Weights of a small GPT-style language model, trained from scratch on English Wikipedia.
Size: width 448, 7 heads of 64 (1 for keys and values).
Architecture: RMSNorm before each block, rotary positions, untied embeddings, normalized queries and keys.
Training: a variant of Muon for these matrices, 321M tokens, 4903 steps.
MLP neurons of a small language model. Each row is named by its layer, matrix (down: output weights) and neuron, and shows model dimensions 192-447. Each number is 128 + 24 x the weight over its row's rms, rounded and kept within 0 to 255. Numbers have three digits each. A neuron's up and down rows have the sign that makes its largest values positive.
After each neuron's rows, "raises" lists the tokens whose logits its output raises most directly, leaving later layers aside.

L3.down723:156139128140092130135150136146116184136126145144161125150097122091151149160105093099132124130115109111166153124152124133098108113157136150164121119125142134082086117142123107106108137128092152132109130105126111134081112137092123093137111118133138130110119123157112131150114107095112191122134145104142124117146108094109129169190129106173172143168139136164076140163166145121147195120132136115138121124159130125168142126103167111122161190140145155132110131151095101131133098121171126144128133138118086142146120131148158142162114113120135129126097086145094171122117105137114082100122126058162108145135125124145175148116155134147150130152167138130075153129146100095140109131104158147162129120147123155137116140132163135101159141155100156133128099069141138134134136093155150
raises: "rus", "res", "rine", "rea", "re"

L3.down250:144139163136080110129128193127147126138155160142143107109138119147111132142170123154096108117121143119116118111131130141133098119125151123150100155123138143088166136150136142127147142103144130124092157120111105113116120125136122153132128111104136149127183184123163107119128110112132116128119124147169111129105142142124100159131118105101114055101113128118145164154176118124129190130126070140133106094161112126190169116147156132106141098120115100144108127145160129146189112155145113173124101103113168145122133139131149150115140135145156134178167119123148162109101084208139146132133106137128156122158158139134120161148142121082106144125140084102138129120105096168109103055109128157066132190138144163101149143143099103119127154123102152136140115131107127106121114156087130
raises: "tur", "tre", "pont", "its", "it"

L6.down573:109113105118110102178097110092122115133127083136102086135091120141124114102156151153146120144101140132125138105168108147184119114101151126135152158152134113157091125117105190155107166141135111148170158128128103127106114116114136079155136124113112118100118140102135145134064157116098144129180132141148147132118166121129080123144122193178116112112123107119167115097096158145116142100112110106126091105115168153137102141117095177126122139118126102142087138138133132130174188105124130117126158157100134109110106156136107157088133137121108114081146109113101131120154102142117131164121168130120120176097139140120126152143135140146100108138130153092114163116136147140111158118060090107130109133146108168139116119140148097199119116143105136174150140171114125113119117111132102
raises: " married", " leader", " President", " president", " commander"

L3.down209:124139121143107112118160146117132146166121091116111126113127115106180146127206141121070090134131060120180129163125133159159104120121156115113116138118142126115149140135108127126157130131115125131146116099154136151145122183062059140165143175104144140127125111168132144138097116129148148171136124142073132141115128109121122112115107126163127092099128140113128108129141124146127129100123072148098122095113109139216164159135128112092148154118137138132117112151121108142157125133131096119144093082161124107170138101123165170124130111116132144110162101128149096095120138138162112106128144108129158122131100097146116137121128129113147155141121107114150123122121100132151144141134107104128099088144136148147131124122090081138121129107101118131113120129121127113145142166125157
raises: "8", "5", "4", "7", "6"

L6.down288:112108156118142157121118130112096108117119072150118171130102089145121085177123124127155100159126101109127129129118115134118111140149089073113071124116145106158176095174140124122129136132123133088108138117128134132099103081142078165118137105137129126108122132136110145140099091126149114176124110132118134135177099094102070103166118107081122110133171088129118133135135110120127184123149163112109132123125142138145083118120154140152171089150111105125110163116105103153157138146150149083162126112131146105150120163122149141119124174102101138094140145120138149137160145145106174120095141118137138100136113113121159134153142159157159103064162079105131091144123117121104165148123143114158097170139093168148121147094131098124109141108092130111162166139120085135120115091119135
raises: "cur", "pan", "qu", "ca", "qui"

L3.down841:074100119163157133135144094138156111150123127138146143109124124114129113117103132145094155097117152132107101098149094173037076082109097146126132119108155090146132147164116136125116090133114145098137088107078135095102129101129091096111134124121140105119130166150141121119139140125152159108094114164128128143097150112149158131132113167127130138191132138138188167132148158119130065138088115155106142106123133100132152114114119149135064128151133155109108123083136247120150141100133166136105100195145134103102201129134134121103133145134113128146125127121105102122108119118088141103148149080133152127137164159070145161110125112151139080136123109159110091136126113114153128111079142137161175129124106132108110110156130096119111163115100124135122128122106118104128129121094127
raises: " Their", "\n", " However", " Other", " Its"

L6.down680:121152106129129118130117143153162106172099090162154110133123154130149135090148118119143089143127116090125133122143156145155131148142170145141121075133109131161093166160161114128117130188149144081103139113152167137108124132123093123146167159111139125124143169117087141121140119106128132123142152124134131122123111107119113128148151149105124111169131107118108136136119139123100109111124094113116146119132174129107108078108121131098167114135082147131089117158103168127131091114109148126127114141137137112113112151097124117094076154166125149143149156102094092132154137114109114139165116111156106107105146127126074137156123096157155099124105144165095106129122124111085132129133123123113146161146078150094107098141129162155121132093134128131133164140151093098101174061185121
raises: " both", " one", " the", " each", " his"

L6.down634:136062132162134101140113103105114172117157158143142154122160123116120106111130186104104120128107155087126125171145115123104126135204118098111090139094125138131095117127118104115098121138124109189121148100098134141164127134123089101114154140098126102124155119158108120114143132103074176112143153130122156120124106098119145148174127158164130106145160182097139127138150121131128130138098135128086096155104105113132173104135107142104106139116094122150140138121148147134115119116112139101125151112119110104155159108138141162130085108143133120142124141131152137101118163140127092095135158101065127178167116098152175123118073130132185125134165126111163171127087160118131140174096094135082102156126143131101104135140141132135109123162115135129143089135101169103112142152074164
raises: "ers", "res", "ity", "ism", "ulo"

L6.down84:159154156115160154123093109158158100124089169107159126096138150115126086150165144157119126102137106127158126095106117067146159113099120154152169179129138126117127108114132124176137063164135134115108142138117102123140119121111149116149145147139133081150114140137107134124094146137134091140181129135124102128119134119101123117102100100081114107101097139125081106125138129128122108109135140132122144107076141153166151124110121111091114111098154132092157109141101134124135145080153108143149143136144096127111131160112099126092082102151153145137163094087127159143128168170114138156143134146110064144129171134107131153083113109148118120119138106094146103082177161091127139156143141116121155126107121130151151101105115136130145113108064129106159140121124128136162111107147147
raises: "op", "ons", "lee", " way", "ating"

L6.down595:172152102144151103136119134164135128089162116114101137121082131163146140132116130151138116141096103122038122163097133146149114105136130134121112160170105204128140120137110130107126136145150144142107130123119154092127186121133148124081128116151133138123143136123090129160109145142128139077115119134147131111139144052090124129142110122148106147182134154119181131121131180122154140117126115149076107106106109128140132119132146126089143142156152133132139138107153155129129150138126125156136139098137110093143127108149133125128173152112122108151118145130059157104148111109109105112120129148120140144119138100120171123152133118153135171108078132173133162156163107095094132110161131114111171141110135129113108101105146120097161166121131135108126140176205119109126130085098137
raises: " hands", " its", " our", " their", " those"

L3.down205:149139130179134125095109120064109101146092124140163165153148199129118145117150128098092168132100144091151134127118123137102162114104111120137111122090105130119094079149191086131127084106106162143129150079140140152110129136143128086159125122145131133113153105139123124116147138121151097105132154123106094146166174151172117139087113108108121159153129124120104119120114116133169110120110142179072146170130161142143084139161135112143136149107127121163132114132129159126080111113093132164137138078114167100103129118114115122183135113083139116127092139117098159084109144142163107100119124155150113101118121170128172154123147158087129105090088135098119126110099116135121092114157106147101173107093115135151104133164134120157105121112169120172145153116133145148116109121120156
raises: "\"", "\",", " was", "”", "\n"

L6.down424:146165113150158111181092162126130146120118162146128112066151113126116120099094132146113129104120097114130088135065134122024123123141121120100147151110127135145104178139116133118174097106127120170132144138111119100168078149144107171109126148084135166126136145155140159120141105129108142104125141139121127069153124145123124108117108115106098133119173150114090135127153107186154131127149136117109186129128122099121098127102121170126140128170123140113097079087143100096141097139159108117138110168128118112106137149133145144131133113161126129116133163156157160132148119178088078100135093185155153159142145110149103145097105131137124129122129153150125080148120148157158100106164109129147132144115135090121102117104136101142116130113121119136099115172120162155123082125133165
raises: " Massachusetts", " California", " Illinois", " Maryland", " Florida"

L6.down32:099103139140128095109136082136102133128117105112097140101120135135127079111162122122136120064207123116119150101105142110090057118129090114114108118114129128153122150140132151141144132118107133114110118114178117114115168117135090107195156112081158140152118104170130154157136136140144099160138160160127177116133154129147142073105171151102155126136131115125085125088111142142112085108118117106111083123185116111133106182101147121157154120097105115095120188142152119120171112143138172090134144105128140115106108193140138148108092122140104075182129158122140134110152173115127130086131153112155117145115113103131110149108089149126144142131109116185126135126112116120129153115121132151104142127126123159147154126122154115117102133140136153102120094170121089122134133131116124
raises: "ological", "ologi", "able", "cular", "matic"

L6.down502:100125125141140146113115112130121158136148145119149104115145113133097115111108131151125122159121148108144109192145121150104125127170120100163131103086126096162162147137116190156122130137068112114128125141112121083133170071174149142124122151123113096148151108174130113142121097102084123124116138144145135120078144155131130146155141122128081109112089138128110133079120131118102119077104130104077162107146126143136135099115123093092106118101147129125112159123132095142143147095114123134168145134124122109083110138120148126120134099162092115114159189171109149165117155116131079092177176155160130117101153099134146128134101113099130151138137123156100144105139113159085130115147103133136120078151145127132083094164091101103099081172124129099126131143141102163159125108128131
raises: "t", "ts", "tal", "te", "ta"

L6.down70:089135147116141125133164123117146098152096133161146110122119117152157101106078076165126103126119151126111123125100135130123072100181099124109159141104164129107134149135138133133167115098113128133089142111162116147156151145124122117139134158137099125153106111142119143096112144180136107146129155137090127140081085116170174120120092122135122119160100119099113170129146130160133134100106088129127109120099108149190092169134116148126134120116115119121113142114109106099113131139212133143099085099164120148104118145140122103127139118103147081136122100088109153098110068138117112065157154153115124125128134126115132185157181142113120117158134131108108156132146110122153172152122099134087137180133115169117128148117166088145147112133098121132138112134110145116167127140147132
raises: "6", "7", "1", "3", "5"

L6.down73:071148138131116097145136131115110125111159165146141084166122100098115118150158100092123124118183130123151132114115154133159129156105127106157146168187157105143188167127140092162131140159137148114114101127128128080138113137139078148169141188122094136157168098149118132117122116120097175133148147139133169116082152118104180131140171120140129153130131138122143117141136094136172104157134124143085107131089121116098147123159147128145133123119106081112132158107110141127113094103144113151158156123158129110153139151090136087125100089109137070132152099129135123110129168134157128139112144115155153171114146087159131129135128149154131160137102074154121160118133120114128139151142136081147101101087156128129082134191091111112147116135168080105133127088153143134152125161146144
raises: "low", "st", " way", "ant", "his"

L6.down580:141122128104142119134134112142141100148146132135173140117128137133117091105167111121134162079147095131133158166133120137151135140114108160121090117111103147099127105137124120153141138124139133123099127138128131180095124082117140140156116125136119132117115136153145098095131111170143141121170151170166104142104111141141126165148094122129099131135101098140083130130132153129141124103092113164134153124125113127168092162103135100134120131121146110111120151193103090141096177131167115119113137141079140105121131160136150155106130117146107149097128146098122128159119143131121110105176149163129159140127158111159168138135134133133107110123182136090090145097122131102148164144165153127116080136097075106163081118139146120117114108149149167103119175185147114116128099071161112
raises: "a", "al", "as", "cell", "tra"

L3.down677:090114137157115130161128094123104135143101143104113129116133166142188097145146147153106096166128135162153105100154155108136145101081118133134152116120096121127110099135130146107122086200082110118122155151152118107124149146118150078120138102098131146116111135140119138130114133096104121153175103129129148147097136150104152160157131126142124091118102128131137109114133133136136141134105140095128161163146136136152125130136106118100132119168140174121161163121121127104100146158119206158170134090112080114100156125115156079096114111093158169146113130140097165125150101127123111102164144073056084096130112088127112131144131099119145155146104131106118158144139141128110121104128149083105144117122158138129186066111162093108125126144085141101130156118085118120146114147141146
raises: "tle", "ted", "t", "ting", "ts"

L6.down744:088096127118138130152133116137099140122127063147089110115077151147146110080132143169114077141105141151155099137150113148146107113146139104156135127121136137142081137164127167114122163126130125139132135143171146122122120124129118110157167134142139120116126121122140129145154156095128130128155131128133114113106152086145084102198139147128152145113136096131149123126105076153091128107104111123124085141129145169135135146117119120131141136095108112141087145137155135104149135118156113129138130110080133102152135134137139113108144138125126148113127104127117149118117118148101105171090174129163099171115061144111090125115123172103128041150118161121109170125155147087099119070064081152146108126126074117088103115141149112167107131164103104091141154125127122154119138119128116
raises: " president", " leader", " who", " President", " whom"

L6.down29:121157157132162117114144167117122080091146112127152098109148166088105150095101176126178124160164137154168169083121160119137118118142142134146139109133102140098094106122121149109160173112111113170099122116109127105081135087149113135190126095067123104152145152189101121117161085127113126121127126121108153153084126080126174152134139157136131121172150111102127145130135139099145133141132170145061134133106136118075132177087103129113125101153140172113146155126145092143121102105106125135156125135146103157112163160136133122125118136106129142140094111142148134109125118142116104159102160145096101118130145102173098126110141134127133108087148134141142104148128137090097123143189089138101126153122114163149128085161125106105174112113136135143151117118123115130131176154155155
raises: "ity", "ities", "ness", "le", "ism"

L3.down182:145133144114116164152101114119138132123138126185119144101113103119127161105151108128154113136114136147141152144105141181166156139115126151134123154129082112139109094124123131143145129109159143121095134118133142101128146113110142101121149136192085134150145096129146105135156147164134126142157167104116113125149096125170054108124093131118135129153118116113105088099162074148107123096169126146106185121181138118121116097135135138133172154112111127140109121116129095087116126110141099103131144142170103126171150178133165101144174101135104158115136147145170120119119093128137133174180127127121106167133135134098118114121117111115141196155121108135133142164110124150167110163143132168123123131094141131116128117090114095130119107128105129147169129166156133118092141153138144
raises: "3", "7", "6", "78", "51"

L6.down272:142144155132131124124184099121156129142118147155097085130131108143120084130161140125128063143111127120103114096136115121127150113161101137131118110106135136100123125139097151211134134129138154127114052160085140132114126127133136079135147127147104124104113140141142125180094140141145100111153108147079165122101161127187128110095076111086169139154126097138127137116154091125116093110086154139138113085130170167134164121136104143135136160101119131161151101113128191125150149087090154149138111156129116099128151154100148112107126123138092090127128139121092093085129117132140125132144101158097112147143102155083098149157154133145131120146149153122152139184129116168124123130116058135130169172175140127104075106146109094125116132125158109098129124159154099091155100144091138
raises: " would", " was", " will", " took", " began"

L6.down588:142145147126126102103099148098150115135116075108120143118166146052115125123153159144158067152101120100095093121108114148118103131103157133123117112096104118111143157136134120129116111127122129098099095130110102150140093138146098157150124094125127126148159100120095142146149112118138121125153128129121090122105157164127090111146109122128125133160158119169149068133135114133185146124097105117159095128103130130110095089101164121096154171132164096122151112134105002131153125122133132124143088147114140127159100157115110115137149128106118134132146104119077135127190132133162141166126126133184133139140115109098104097090170111126093105120085133092108139169124095115148118129137142114159146111152138122101117123129122120164113149078103125119149142135145172115171114143132104
raises: " were", " are", " occurred", " came", " have"

L6.down605:130103149140109089099137123108093104151168136120106106150089150141101122134148132156107146162148131157141144132147130144192145105134129144138129098110121106098171154093115112139124125150183150104121147075109123160149135159153110081127113128114115187081126191129145090137101117120134118136127124126122127102107117138100143119113125150165170109122122158111150148135130141129130074089158146134134118156093141104123136100140158154157139136119111156116119157138125186145138078142110149137165130152143113166095137137132133154172147141109127095149134112124137128125145102107125125123130141132145084114144101107162133120177128118115098139104142076170099130138101109095081154094129115119125144142159120127148092137096160101074157151128157138104102148101146150152139160145169140
raises: "on", "o", "ster", "el", "to"